config = dict(
    tie_embeddings=True,
    parallel_block=False,
    init_std_up=0.0273,
    train_tokens=1312000000,
    steps=5005,
)
MLP neurons of a small language model. Each row is named by its layer, matrix (up: input weights) and neuron, and shows model dimensions 240-303. Each number is 128 + 24 x the weight over its row's rms, rounded and kept within 0 to 255.
After each neuron's rows, "fires after" lists the tokens most often just before its 100 highest values on Wikipedia text that the model never trained on.

L7.up260 [111 164 142 117 123 120 161 155  94 125 148 118 133 122 134 123 181  88 113 152  96 137 121  90 154 129 125 130  67 110 101 153 125 102 128  91 109 177 108 149 200 128  90 147 122 115 129 122 156 164  76 116 113 146 143 100 122 117 130 174 197 118 130 123]
fires after: "2", "7", "9", "8", "5"

L10.up1248 [135  90 146 152 144  95 102 145 150 112 111 155 121 154 139 144 100 171 167 119 163 151 114 122 124 130 174 123 151 129 137 120 148 142 132 156 109 130 109 148 113  90 106 176 127 162 120 113 130 103 138 105 130 102 114 151 107 110 141  92 121 148 127 159]
fires after: " |", ";"

L11.up823 [ 93 137 143 146 152 129 146 133 150 147 117 153 177  92 141 126 117 140 133 153 100 163 127 134 115 129 138 113 140  78 119 140 131 143 155 155 141 145 138 110  94 132 128 142 118 158 178 136 128 101 117 142 103 134 114 107  86  93 129 153 121 157 136 148]
fires after: "–", " ", "1", " ("

L9.up961 [146 177 169 137 140 137 141 126 133 116 103 145 113 139 122 132 175 116 134 153 116  98 145 110 140 115 138 110  77 114 156 102  96 151 120 105 120 143 131 153 103 138 104 154 117 159 133 149 102 106 130 144 137 126 133  87 124 107 125 136 123 112 155 117]
fires after: " |", "0", "9", " ", "–", "=="

L11.up899 [114 124 145 159 170  90  98 117 109 100 135 114 124 151 140 146 138 120 100 124 132 143 113 112 126 159 112 116 153 105 159  88 112 160 144 121 130 146 129 116 122 105 170 123  76 131  98 177 168  86 150 177  96 170 144 126 122  99 170 143 124 134  91 113]
fires after: " ", "–", "1", "9", "0"

L9.up1002 [117 130 126 179 102 166 109 162 134 133 151  78 208 136 124  79 136 149 141 166  83 129 113 112 146 193 146 111  68 109 152 148 107 141 119 140 108 153 134 172 117 120 161 142 130 149 133 151 146 143 141 139 151 131 105 130 127 118 155 136 126 136 151 162]
fires after: " |", "0", " Dor"

L10.up1017 [114 117 110 179  98 119  87 112 149 115  98 111  97 146 154 130 146 151 134 116 118 126 131 113 137 118 124 118  92 109 104  93 117 141 143 129 125 122 128 123 116 149 135 122 119 109 211 164 135 113 153 114 168 140 128 157 116 158 148 102 121 136 131 136]
fires after: " |", ":", "0", "9", ";", "1"

L11.up245 [142  99 133 117 145 161 148 120 152 110 161 164 135  86 105 133 130 105 115 109 104 132 133 138  96 123  96 110  91 146 165 156 133 131 166 115 137 171  96 143 141 133 134 158 172 140 112 150 132 121 121 161 149 109 131 119 125 102 136  80 141 122 120 113]
fires after: " ", "–", " is", ","

L9.up151 [117 136 158 153 156 132 137 121  84 123 123 113 133 128  99  80 130 128 128  77 158 124 106 130 152 152 149  87 161 145 140 126 131 124 157 123  91 111 120 104 124 121 141 136 102 135 120 182 113 114 147 136 138  86 117 135 104 122 121 164 153 127 124 177]
fires after: " |", " (", ",", "″W", " age", "″E"

L9.up1096 [134 138 100 151 167  97 128 133 115 116 120 172 130  84 124 159 162 163  98 150 110 131 111 140 154 123 154 111  98 145 135 132 125 157 129 160 165 123 217  90 125 154 103 100 172 132 148 114 132 113 163 140 124 149 111 102 110 144  81 169 121 100 145 138]
fires after: "4", "5", "8", "3", "9"

L9.up76 [143 147 125 121 119 142 149 153 162  52 169 122 155 103  97 110 129  98 142 123  73 147 100 140 116 122 131 140 100 114 138 106 116 131 145 105 132  88 142 139 146 146 104 114 107 186 131 119 176 145 111 136 175 131 127 134 122 126 113 130 139 114 130 131]
fires after: " ", "1", "–", " Tamil", " in"

L7.up209 [130 177 147 130 121 149 143 158 155 125 119 170 129 128 126 167  93 166 149 131 160 117  88 166 131 174 103 147 120 131 150 119 124 153 151 111 139 163 156 155 133 152 128  91 108 155 142  73 154 143 154 111 155 104  92 159 130 112 161 169 110  97 120 146]
fires after: ".", "8", " G", " of", " and", " in"

L11.up226 [136 137  91 110 105 114 133 151 169 156 146 128  91 166 200 102 128 102 122 166  91 128 146 113 124 152 109 112 131 124 132 163 151 157 147 123 127 105 106 148 103 116 149 145 129 149 138 128 130 119 143 185 115 177 160 129 108 127 127 125 129 144 127 136]
fires after: " ", " (", " the"

L3.up42 [ 91 150 137 141 130 137  92 151 122 121 143 138 110 143 148 115 151  83 177 108 101 136 116 160 145 136 129 128 124 167 112 112  72 152 137 119 158 108 148 127 143 111 127 123 129 159 130 141 110  96 151 120 138 144  88 116 157 152 136 105 135 122 152 115]
fires after: "2", " co", " ("

L7.up273 [182 145  94 125 112 138 129 109 131  98 130 115  94 129 107 157 158 100 101 169 117 119 126 131 139 127 119 150 109 174 109  85 117 141 101 119 159 123  77  94 134 119 140 138 139 162 108 155 124 125 133 137 156 127 109 114 122 123 113  91 125 182 142 153]
fires after: " (", " |", " \"", "-", "===\n\n", ".\n\n"

L10.up676 [136 105 156 134 150 151 157  82  89 133 145 163 176 108 173 132 102 119 132  80 128 139 138 130 169 149 172 115 119 108 129 102 125 147  94 157  54 163 192 158 134 168 112 125 129 132 152 116 126 136 122 122 126 107 119 130 148 128  99 133 117 106 143 123]
fires after: ",", "6", "7", "4"

L9.up84 [135 128 166 120 139 122 151 113  84 136 172 177 167  88 101 128 107 153 112 154  93 117 145 129 141 135 150 115 154 138 125 117 107 145 101 109 146 141 105 104 149 147 171  93 166 160 148 167  72 106 159 147  86 200 111 126 157 143 145 119 126 107 150 104]
fires after: " |", ":", ","

L11.up130 [154 123 105 101 141 171 160 161 126 136 140 137 165 159 125  93  77 129 167 143 151 178 110 155 125 132 152  75 138 149  80 115 102 217 161 118 115 111 132 151 101 129 109 117 121 136  95 122 145 146 154 128 114 125 128 165  92 158 134 135 134 124 155 129]
fires after: "1", "2", ")", " (", " |", "3"

L7.up765 [115 135 170 152 118 141 147 131 128 126 133 122 114 141 102 141 120 105 149 133  95 165 129 111 138 101  97 135 107 122 166 119 131 120  94 110 133 108 177 146 138 143 102 117 120 171  96 100 155 101 152 115  95 113  97 151 123 125 175 149 114 132  92 129]
fires after: " \"", " the", " a", "1"

L11.up227 [168 124 123 146 199 154 106  88 124  99 132 138 172 161 128 134 136 105 137 114 153 138 105  76  92 137 124 114 155 125 162 151 129 116 131 165 137 138 163 150 109 144 128 134 175 124 124 120 128 143 119 119 101 125 143 137  86 135  94 117 112 139 102 171]
fires after: " |", " (", " and", " the"

L3.up331 [ 73 162 133 120 132 120 119 135 142 144 115 101 115 138 118 132 110 129 177 125 141 130  91 181 141 134 157 120 173 126 169  76 160 119 118 114 123 156 158  86 159 122 123 137  89 162 146 122 142  82 132 174 115 125 135 101  69 150 106 115 125 137 120 134]
fires after: ";", " |", " able"

L7.up820 [121 138 150 130 127 123 118 202 120 112 136 153  96 121 157 112 103 134 115 148 121 151 142 135 163 119 103 143 143 134 105 128 117 136 113 177 164 163 158 139 101 104 104  83 167 128 147 125 134 103 108 132 100 110 117  76 148 155 102 120 149 157 130 136]
fires after: "0", "6", "9"

L11.up383 [133 146 146 131 135 131 121 125 121 126 130 156 121 181 173  98 140 123 125 131 141 154  89 131 133 136 174 141 123 112 162 129 106 151 135 103 127 140 115 148 132 135 111 139 123  97 139 133 134 135 147 170 174  75 133 148 154 107 118 128 111 129  88 144]
fires after: ",", "7", "3", "8"

L10.up352 [145 158  93 114 106 105 169 145 167 120 107  96 110 115 108  83 152 116 118 112 148 101 175 109 136 146 138 114 128 151 131 140 175  99 134 125  98 158 142 160  71 170 117 159 114  95 153 105 144 135 133 110  89 133 130 134 112  97 125 105 139 100 186  90]
fires after: " |", "1", "4", " ", "5"

L10.up307 [ 94 167 185 142 154 152 141 147 174 141  95 111 102 132 126 116 123 120 140 153 104 120 108 149 147 111 161 147 103 115 124 123 111 127 143 132 151 153 147 138 120 144 111 136 170 145 143 124 120 157 101  80 105 107 140 112  95 164 125 151 133 165 152 138]
fires after: " |"

L10.up65 [105  64  81 187  88 103 112 112 128 135 147 156 128 138 103 150 143 123 128 162 172  97  99 118 133 115 132 138 126 159 127 110 149 156 143 162 121  90 131 171 134 108 117 131 153 144 120 139 133 123 164 141 129 131 135 155 116 120 106 152 106 105 148 162]
fires after: " a", " the", "The", " |"

L11.up860 [117 170 117 119 156 145 129 114 109 131  95 182 123  87 105 174 122  91 108 107 146 156 133 111 102 104 120 160 111 134 119 171 129 130 113 130 155 142 158 137 149 156 130 170 111  87 178 131 123 173 116 139 142 149  85 105 153 136 134 100 110 161 111 137]
fires after: " ", "4", "5", "3", " +", "7"

L3.up428 [142 112 131  70 120 153 117 106 168 162 119 133 125  93 149 143 139 137 157 118 114  84  94  94  95 157 116 141 166 153 129 116 146 147 124 174 133 110 123 163 100 128 124 138 112 109 118 117 121 128 161 108  95 104 150 141 141  96 157 138 144 155 136  74]
fires after: "0", "2", " o", "5", "4", "3"

L2.up503 [ 91 140 120 140 133  91 106 139 131 145 129 164 139 124 134 141 109 115  97 112 130  67 165 102 121 103  72 111 156 130 104 150  81  69 126 151 155 141 149 146 128  84 125 144 122 143 142 166 113 110 111 152 181  93 144 120 103  96 118 125 130 135 130 104]
fires after: " (", " /", " m"

L11.up137 [126  84 138 173 143 112  98 127 129 132  98 155 133 164 126 149 122 121 148 141 109 136 156 111 163 100 137 155 161 109  91 102 120 124  94 182 129 140 162 107 138 134 125 147 122 129 117 102 153 154 140 124 155 155  81 133  99 158 102 123 167 130 151 153]
fires after: " $", " ", " £", "1"

L9.up960 [157 161 128 106 138 111 133 112 105 140 131 132 137 143 156 115 131 119 117 152 118 135 135  83 113 156 123 172 123 139 134 107 135 102 129 119 147 114 148 118 143 115 135 132 126 117 153 141 119 100 100 137 135 106  83  92 112 144 151 160 121 139 167 145]
fires after: " ", " ("

L7.up978 [138 157  97 138 194 122 108  93 113 140 111 104 110 164 146 127 100  92 111 150 106 123 141  99 103 104 114 152 159 112 167 169 109 104 157 100  86 135 101 114 150 171 123 135 118 129 141 104 121 143 135 141  96 138 170  80 118 108 146 130 175 130 127 132]
fires after: "8", "5", "3", "7", "4", "9"

L2.up863 [135 160 138 130 142 143 143 193 164 127 120 114 126 151 152 135 171 118 115 135 157 142 124 119 139 109 116 103 165 129 162 121 105 134 145  94 134 137 112 132 146 130 101 116  83 144 114  98 141 118 103 141  78 175 161 121  99 127 131  89 146 155 146 152]
fires after: " (", " over", "\n\n"

L9.up1135 [166 127 106  77 114 128 115 165 141 119 106 134 121 134 115  92 103 132 106 139 156 117 136 130 141 129 135 127 109 161 108 147 145 121 130 157 156 168 176 161  86 134 108 120 125 126 190  97 140 139 129 126 124 145 152  95 107 157 157 107 125 150 144 118]
fires after: "1", " |", "|", "0", " Hol"

L9.up36 [122 141 137 112 144 126 112 160 113 120 140 153 140 139 112 149 162 166 138 134 119 112 109  81 120 156 155  81 108 153 111  96 161 157 119 187 142 104 151 132 105 144 137 111  97 141 101 119 126 115 120 126 128 112 126  90 126 149 125 134 109 142 140 125]
fires after: " ", "–", " (", "1", "7", "3"

L11.up772 [144 123 145 161 105 169 130  94  84 129 126 126 161 128 127 143 127 108 124 154 143 152 132 134 110 144 128 125 165 148 164  85  97  91 132 124 143 126 102  92 151  97 180 141 163 129 113 149 132 130 111 150 117 131 122 161 160 133 145  88 164 114  92  82]
fires after: " ", "0", "8"

L9.up10 [149 145 139 104 107 113 112 168 133  96 137 133 137 140 124  68  77 131 147 140 126 134 120  96 104 130 132 104 164 141 152 111 143 133 168 164 125 135 146 164 125 137  92 106 130 139  88 146 143  89 148 150 135 129  84 144 102 133  86 154 162 158 102 125]
fires after: "0", "–", "9", ",", "5"

L9.up53 [119 107 138 121 128 142 123  92 157 111 132 110 153 139 101 126 124 175 138 116 139  89 108 129 129 152 126 110 113 145 146  80 112 126 118 128 132 169 151  71 167 133  96 122 114 172 106 114 147 117 131 135 127 131 109 123 155 121 127 175 123 162 117 129]
fires after: " ", " (", "-"

L7.up480 [136 119 106 135 118 129 156 161  90  89 146 151 139 119 136  91 162 144  96 203 145 173  70 137 102 119 139 103  83 124 150  89 121 117 107 136 117  92 118 142 106 130 130  99 118 112 152 109 124 178 152 144 156 138  78 100  98 140 127  95 162 153 111 139]
fires after: "2", "1", "3", "0", "9", "5"

L3.up128 [153 130 110  97 113 126 167 143 136  91 138 115 111 133 126 122 109 139 114 117  73 148 113 161 158 133 105  95 167 162 113 157 131 169 151 112 141  93 147 115 122 130 142  93  96 123 143  90 163 106 142 123 137 124 120  84 113 135 107 165 141 136 140 111]
fires after: ".", ",", " that", " Friend"

L3.up864 [166  58 152 111 131 105 160 139 148 106 158 149 135 134 163  79 146 105 128 126 131  98 157 173 110  77  93  77 119 115 159 104 124 127  98 162 163 139 147 152 154 137  75 102 122 183 156 140 148 151 156 100 112 107 123 130 145 100  99 154 110 133 107 167]
fires after: " the", " The", " T", " |"

L7.up1159 [118 139 127 114  93 112 166 126 123 146 145 127 153  83 135 156 150 126 103 152 105 135 107 138 102 132 114 108 102 124 129 149 122  96 124  79 149 133 148 146 115 180 127 118 136 114 140 135 101 110  97 123 140 148 108 138 119 163 135 101 112 105 121 109]
fires after: "2", "1", " ", "3"

L3.up587 [116 103 121 132  89 128 144 134 129 120 134 116 112 131 122 122 104 165 109 149 124 134 124 152 112 151 138 159 117 116 104 141  84  86  56 131 108 129 114  96 133 130 114 119  75 184  97 119  87 131 145 117 120 103 121 167 146  94 137 100 122 134 152 156]
fires after: " the", " The", " a", " A"

L7.up846 [128 142 110 153 115 114 111 152 136 123 151 102 158  99 130 120 146 127  99 117  82 129 141  81 119 142 109 126 176 118 107 161 132  88 125 142 161 153  95 121 141  89 164 127 108 111  78  96 135 158 120 146 138  93 160 137 180 121 117 136 146  84  94 147]
fires after: "5", "0", "8", "7", "3", "4"

L7.up1258 [156 171 111 115 121 152 130 160 130  98 129 116 123  97 150 144  82 138 134 118 112 102 135 108 105 126  94 123  90 159 139  91 131 130 152 121 136 176 127 128 151 108 173 152 141 108 169  88 122 149 114 157 113 176 156 142 105 131 102 114 115  89 153 103]
fires after: "0", "9", "2", " Oil", "8"

L10.up987 [147 112 135 147 118  82 124  60 131  98 104 103 120 182 109 119 153 131 104 110 117 125 155 113 132  79 150 147 104 138 120 146 141 142 144 111 141 128  97 129 106 130 122 152 100 136 155 116 146 140 172 146 151 120 146  93  80  72  91 106 121 134 100 120]
fires after: " |", ".", "4", " not", "1", "3"

L9.up714 [119 140  99  97 119  94 157 152  82 147 110  95 147 132 129 170 184 152 121 132 130  86 100 125 140 147 119  85 166 164 125 113 103 159 102 145 131 136 136 163 146 145 119 119 144 142 108  95 148 112 116 164 160 117 140 133 167  76 138 138 130 124 128 163]
fires after: " ", "0", " |", "9", "3"

L9.up312 [110 131 133  94 108 145  77 184 126 102 140 126 115 122  93 117 176 134  86 148 129 122  84 127  95  88  94 158  96 133 135 107 119 177 102 118  83 167 156 124 149  96 104 164 161 128 134  97 151 140 147 109 124 131 156 130 126  65 140 133 101 107 127  91]
fires after: " ", "0", " the", "9", " ("

L10.up390 [126 118 130 113 171  85  89  81 152 150 119 128 144 144 160 169 132 131 143 143 124 134 109 110 142 139 153 126 133 154 127  95 107 149 133  94 102 180 124 133  91 111 118 144 107 137 113  98 136 109 136 142 183 125 112  86 143 118 138 106 118  80 123 124]
fires after: " ", "9", "|", " |", " ("

L11.up576 [148 135 105 129  96 118 146 133  96 137 123 129 118 161 124  91 106  94 128 121 150 134 114  99 112 105 144 135  89 122 111 133 152 149  92 115 129 103  86 120 114 114 145 156 141 149  70 117 164  97 100 160  98 108 134 133  95 155  95  90 141 159 139 142]
fires after: " ", " worksh", " a", "–"

L11.up956 [153 126 119 110 128 186 120 155 127 146 120 116 128  92  76 167 115 122 118 135  96 127  91 135 146 151 184 111  89 128 149  93 129 126 152 137 158 118  82 134 115 148 128 141 103 183 136  65 111 130 131 153 150  70 164  84  65 130 137  96 132 115 139 124]
fires after: " |", ";"

L7.up885 [119 145 125 153 136 122 127 139 113 106 132 144  93 164 115 150 146 125 119  88  78 115 152 175  91 137  79  68 132 135 112  84 109 142 124 139 120 165 122 159 161 122 168 137 155 104 108 112 126 112 133 124 102 110 113 147 184  88 124 113 110 140 130 122]
fires after: "1", " ", "2", " |\n", "6", "8"

L7.up96 [105 114 111 120 133 124 151 106 117 111  95 125 164 166 139 172 130 131 137 161 154 188 108  98 133  96 128 147 114 129  88 101 123 127 150 117 113 154 102  74 161 104 146 137 128 117 135 126 103 140 128 119 108 126  90  73 100 123 103 107 131 107 112 127]
fires after: " ", "1", " (", "–"

L10.up1007 [116 151 125 158 112 136 126 139 116 132 121 157 160 136 114 139 139 129 150 131  88  98 103 140 117 133 159 125 127 172 153 129 116 132 146 116 110 181 125 165 145 135 105 188 181 122 153 115 102 115  92 100 116 109 119 165 165 114 168 130 138 144  98 119]
fires after: "1", "2", " ", "0"

L7.up773 [106 179 178 104  94 129 104  94 120 123 131 111 152 114 158 145 139 102 111 135 116 131 112 138  99 135  93  94 131 106 143 104  91 112 160 101 144 111 107 142 163 104 168 135  85 153 122 125 119 154 141  70 152 121 127 143 141 124 132 150 145 122 129 140]
fires after: "2", "1", ",", "7", " |", "0"

L2.up1126 [123 113 136 118 125 138 152  90 127 135 117 121 171  76 146 143 171 128 116 144 133 132  74 166 109 126 121 103 117 112 151 128 140 148 126  97 117 149 135 126 147 117 144 126 104 138 132 121 128 152 134 141 133 143 130 112 127 118 163 133  81 157 142 148]
fires after: " is", " K", " a", " A", ","

L7.up135 [117 177 157 171 132 101 154 101 119 132 142  84 138 128 132  94 121 143  98 162 107  97 128  84 167 137 162 138 155 135 111 129 104 155 103 144 107 110 138 113 126 112 145 108 125 136 150  87 115 159 147 135 155  84 176 122 128 140 115  93 131  90 156 172]
fires after: " in", "0", " of", " to", " "

L9.up1037 [158  97 134 118  99 132 121 126 158  66 133 108 111 129 125 151  67 144 139 134  98 166 176 110 153 123  99 173 132 119 128 113 129 100 149 146 102 118 135 111 134 100 131 129 123 132 136 158 148  70  83 148 151 124 138 137 116 127 129 100 141 160 179 144]
fires after: "0", " "

L10.up777 [103 151 156  79 108 111 136 138 125 109 128 164  99 133 129 135 144 113  88  97 113 120 112 114 119 129 114 115  89 170 168 162 129 169 168 123 111 139 159  96 118 120 133  98 110 150 125 111 144 125 128 153 112 114 120 118 145 144 103 151 149 127 138 113]
fires after: "9", "0", " a"

L9.up51 [ 95 116 100 121 108 122 162 111 139 133 139 153 131 158  97 127  78 139 147 136 123 117 128 115 156 154 164 111 115 143 114 101 157  88  71 124 114 107 167 127 147 118 156 159 134 133 141  95 117  92 137 131 100 156 168 122 121 151 126 130 194 127 155 128]
fires after: " ", " |", " ("

L7.up393 [128 151 121  96 153 156 103 123  92 120 151 154 119 168 103 141 123 109 140 136 141  90 117 166 125 119 112 112  97 134 161 111 123 129 148 115 108 177 139 102 118 184 132  99  92 137  97 130 169 108 164 155 165 154 101 138 150 113 132 106 126 121 132 131]
fires after: " the", ".", " and", " his"

L11.up494 [157 179 103  91 131 118 145  94 105 123 108 174  99 104 115 103 154 124 103 119 138 134 133 159 156 107 143 106 141 151 134 151  97 154 143 152  86 134 134 156 101 148 144 115 144 123 147 113 102 103 132 129 168 125 149 119 114 106 112 152 144 129 161 116]
fires after: "9", "8", "7", "0", "5", ","

L3.up1104 [182  88 121 125  93 106  65 107 135 134 107 121  88 128 151 123  97 141 135 120  87 152 120 117 142 122 148 145 115 150 146 133 122 133  91 131 140 113 125 132 151  83 150 144 145 121 102 146 115  90 132 150  99  88  92 169 101  92 113 142  94 102 118 130]
fires after: " the", "0"

L7.up1200 [144  96  91 117 147 155 105 154 171 179  88 132 111 185 126 135 181 125 125 154 148 149 118 137 208 159 121 112 113 137 159 121  92 130 138 128 117 146 128 165 118 142 132 102 128 132 148 115 166  84 104 138 123 111 150  86 113 122 101 120  98  64 168 133]
fires after: " |", " /", "″E"

L7.up1031 [136 118 123 135 103 147 118 141 154 109 143 137 128 165 152 120  82 134 127 132  93 118 119 116 131 116 125 125 141 116 103 163  92 143 137 101 123 130 152 140  97  87 175 135 146 140 163 131 127 103 156 146 119 138 172 118 136 122 105 142 117 107 105 127]
fires after: ".", " |"

L10.up748 [171 115 162  79 124 159 150 138 140 142 123 155 123  87 132 128 106 115 139 149 156 149 121 124 126 135 151 122 131 150 129 132 127 169 103  93 127 148 153 135 139 139 157 136 109 146 118  98 156 143 139 149 174 130 154 138  96 131 121 103 125 117 146 126]
fires after: "0", "9", "-", "|", " ", " Sports"

L9.up1042 [115 153 131 129 113 105 125 125 103 180 140 162 135 123 136 123 125 124 129 120 108 114  97 115 138 114 151 163  97 120 124 136 104 120 130 152 152  96  95 111 101 126 165 133 141 162 114 103  95 135 136 110 128 113 114  91 160 144 155 154 140 151 119 175]
fires after: " |", "|", "'s", " a", ","

L10.up1206 [130  87 149 106 187 144 129 135 122 124 130 150 141 121 141 120 120 118  95 107 161 167 149  73  84 103  95 148 119 134 118 143 119  95 163 150 143 172 159 113  99 127 129 118 102 102 118  97 115 115  84 150  91 128 168 112 130 123 144 131 148 168 123 110]
fires after: " ", "1"

L10.up470 [163 123 126  94 108 125  83 138 155 129 140 141 134 109 123 145 133 133 113 170 143 130 148 120 129 103 176 116 126 143 162 147 114 113 132 154 154 102 117 155 131 143 154 126 137 156 172 107 150 115 131 126 115 149 124 128 116 175  96 179 120 126 155 120]
fires after: "0", "2", "1", " ", "4", "5"

L10.up304 [125 161 116 142 139 102 140 110 112 149 112 116 125 140  87 142 152 157  70 141 171 121 110 117 128  98 142 121 149 136 165 101 133 137 108  85 145 123 176 128 129 171 140 138 106 120 165  66 113  99 141 141 158 145 115 146 127 123 159  99 120 165  98 181]
fires after: " ", " (", " to", " and"

L7.up831 [138 106 121 156 146 118  96 112 117 135 146 106 112 132 130  92  79 128 178 135 125  86 178 130 106 144 138 120 135  68 106 104  97 184 103  81 124 129 111  69  97 126 136 152 132 162 147 121 145  84  90 170  91 160 104 122 128 153  98 183 137  93 150  92]
fires after: " |", " ", " the", " is", " was"

L11.up465 [139 115 115 127 159 115 162 136 144 162 157  91 134 139 111 182 149 117 111 133 106 113 165 128 144  78 121 126 136 108 150  99 120 129 120 106 100 143 109 128  97 122 148 171 110 131 125 116 107 116  83 132 116 135  81 112 156 115  94 111 147  93 152 105]
fires after: ",", "′", "9", "8"

L9.up469 [114 117 132 157  71 114 116 170  97 127 136 122 170 131 130 105 159 104  72 142 148 152 123 120 111 109  93 133 163  88 138 109 122 170 128 137 146 110 121  88 122 150 144 120 136 143 132  88 164 155 143 115 120 117  90 141 153 146  99 127 146 144 135 145]
fires after: "5", "8", "2", "7", "0", "9"

L10.up136 [111 161 164  85 141 138 119 112 135 140 121 153 105 117 102 142 144 146 144 105 128 135 111 187 133 153 104 104 152 178 131  97  76 129 146  64 157  87 148 112 117 150  92  78 152 159 118 138 118 101 118 139 138 122 124 163 139 108 105  79 158 122 135 102]
fires after: " ", " the", "|", " |", " ("

L7.up489 [194 116 120  81  89 141 136 130 165 135  78 136 160 125 130 137 115 115 158  90 191 115 131 117 110 138 156 156 160 152 122 122 105 126 104 134 117 104 125 134  94 152 107 128 121  92 148 147 124 117 110 109 196 116 146 142 136 107 140 120 110 103 137  76]
fires after: "9", "0", " W"

L10.up185 [121 138 151 116 127 112 116 152 166 135 165 117 144 139 101  92 130 149 101 119  99 144 164 125 162 100 163 130 108  82 105 100 136 108 130 141 114 128  90 104  94 139 148 147 119 120 137 139 182  96 144 101 143 117 152 160 178 143 140 126 139  92 131 136]
fires after: " ", "1", "4", "3", ",", "2"

L3.up1122 [133 150  94 133 127 104 120  93 134 109 165 105 149 114 111 111 151 121 115 112 134 107 137 164 132 125 109 155 167 142 151 136 148 129 168  88 154 136 106 131 187 173 141 108 131 145 135  97 170 132 144  71  88 119 130 160 121  86 136 129 124 146 124 111]
fires after: " the", " R", " to", " at", " and", " that"

L10.up91 [142 133 145 159 116 104 106 135 127  98  92 107 166 141  93 135 115 126 138 151 113 112 131 129  65 129 157 142 117 121 140 107 158 104  68 129 146 119 158 148 110 125 151 114 163 125 148  96 166 137 128 115 128 120 135  56 119 144 141 135 154 113 116 114]
fires after: "1", "2", "0", "5", "4"

L3.up1262 [155 117 130 108  69 112  99  83 104 108 176 114 104 102 122 126 147 117 123 119 131 115 146 128 130 117 139 131 146 118  98 131 109 140 178 111  95 108 112 190 142 123 103 143 103 107 110 140 111 130 152  93 129 173 106 119 112 144 113 107 110 112 103 105]
fires after: " the", " (", " Ch", " ch", " c", " T"

L10.up740 [103 125  95 128 113 109 125 128 131 116  82  98 156 103 161 111 120 152 116 116  96 121 139 161 140 151 159 142 103 119 122 109 145 132 115 113 129 191 135 101 128 105 183 119 154 150 150 108 141  89 142 100 174 132 162  72 125 124 153 123 129 162 126 140]
fires after: " ", "–", "0"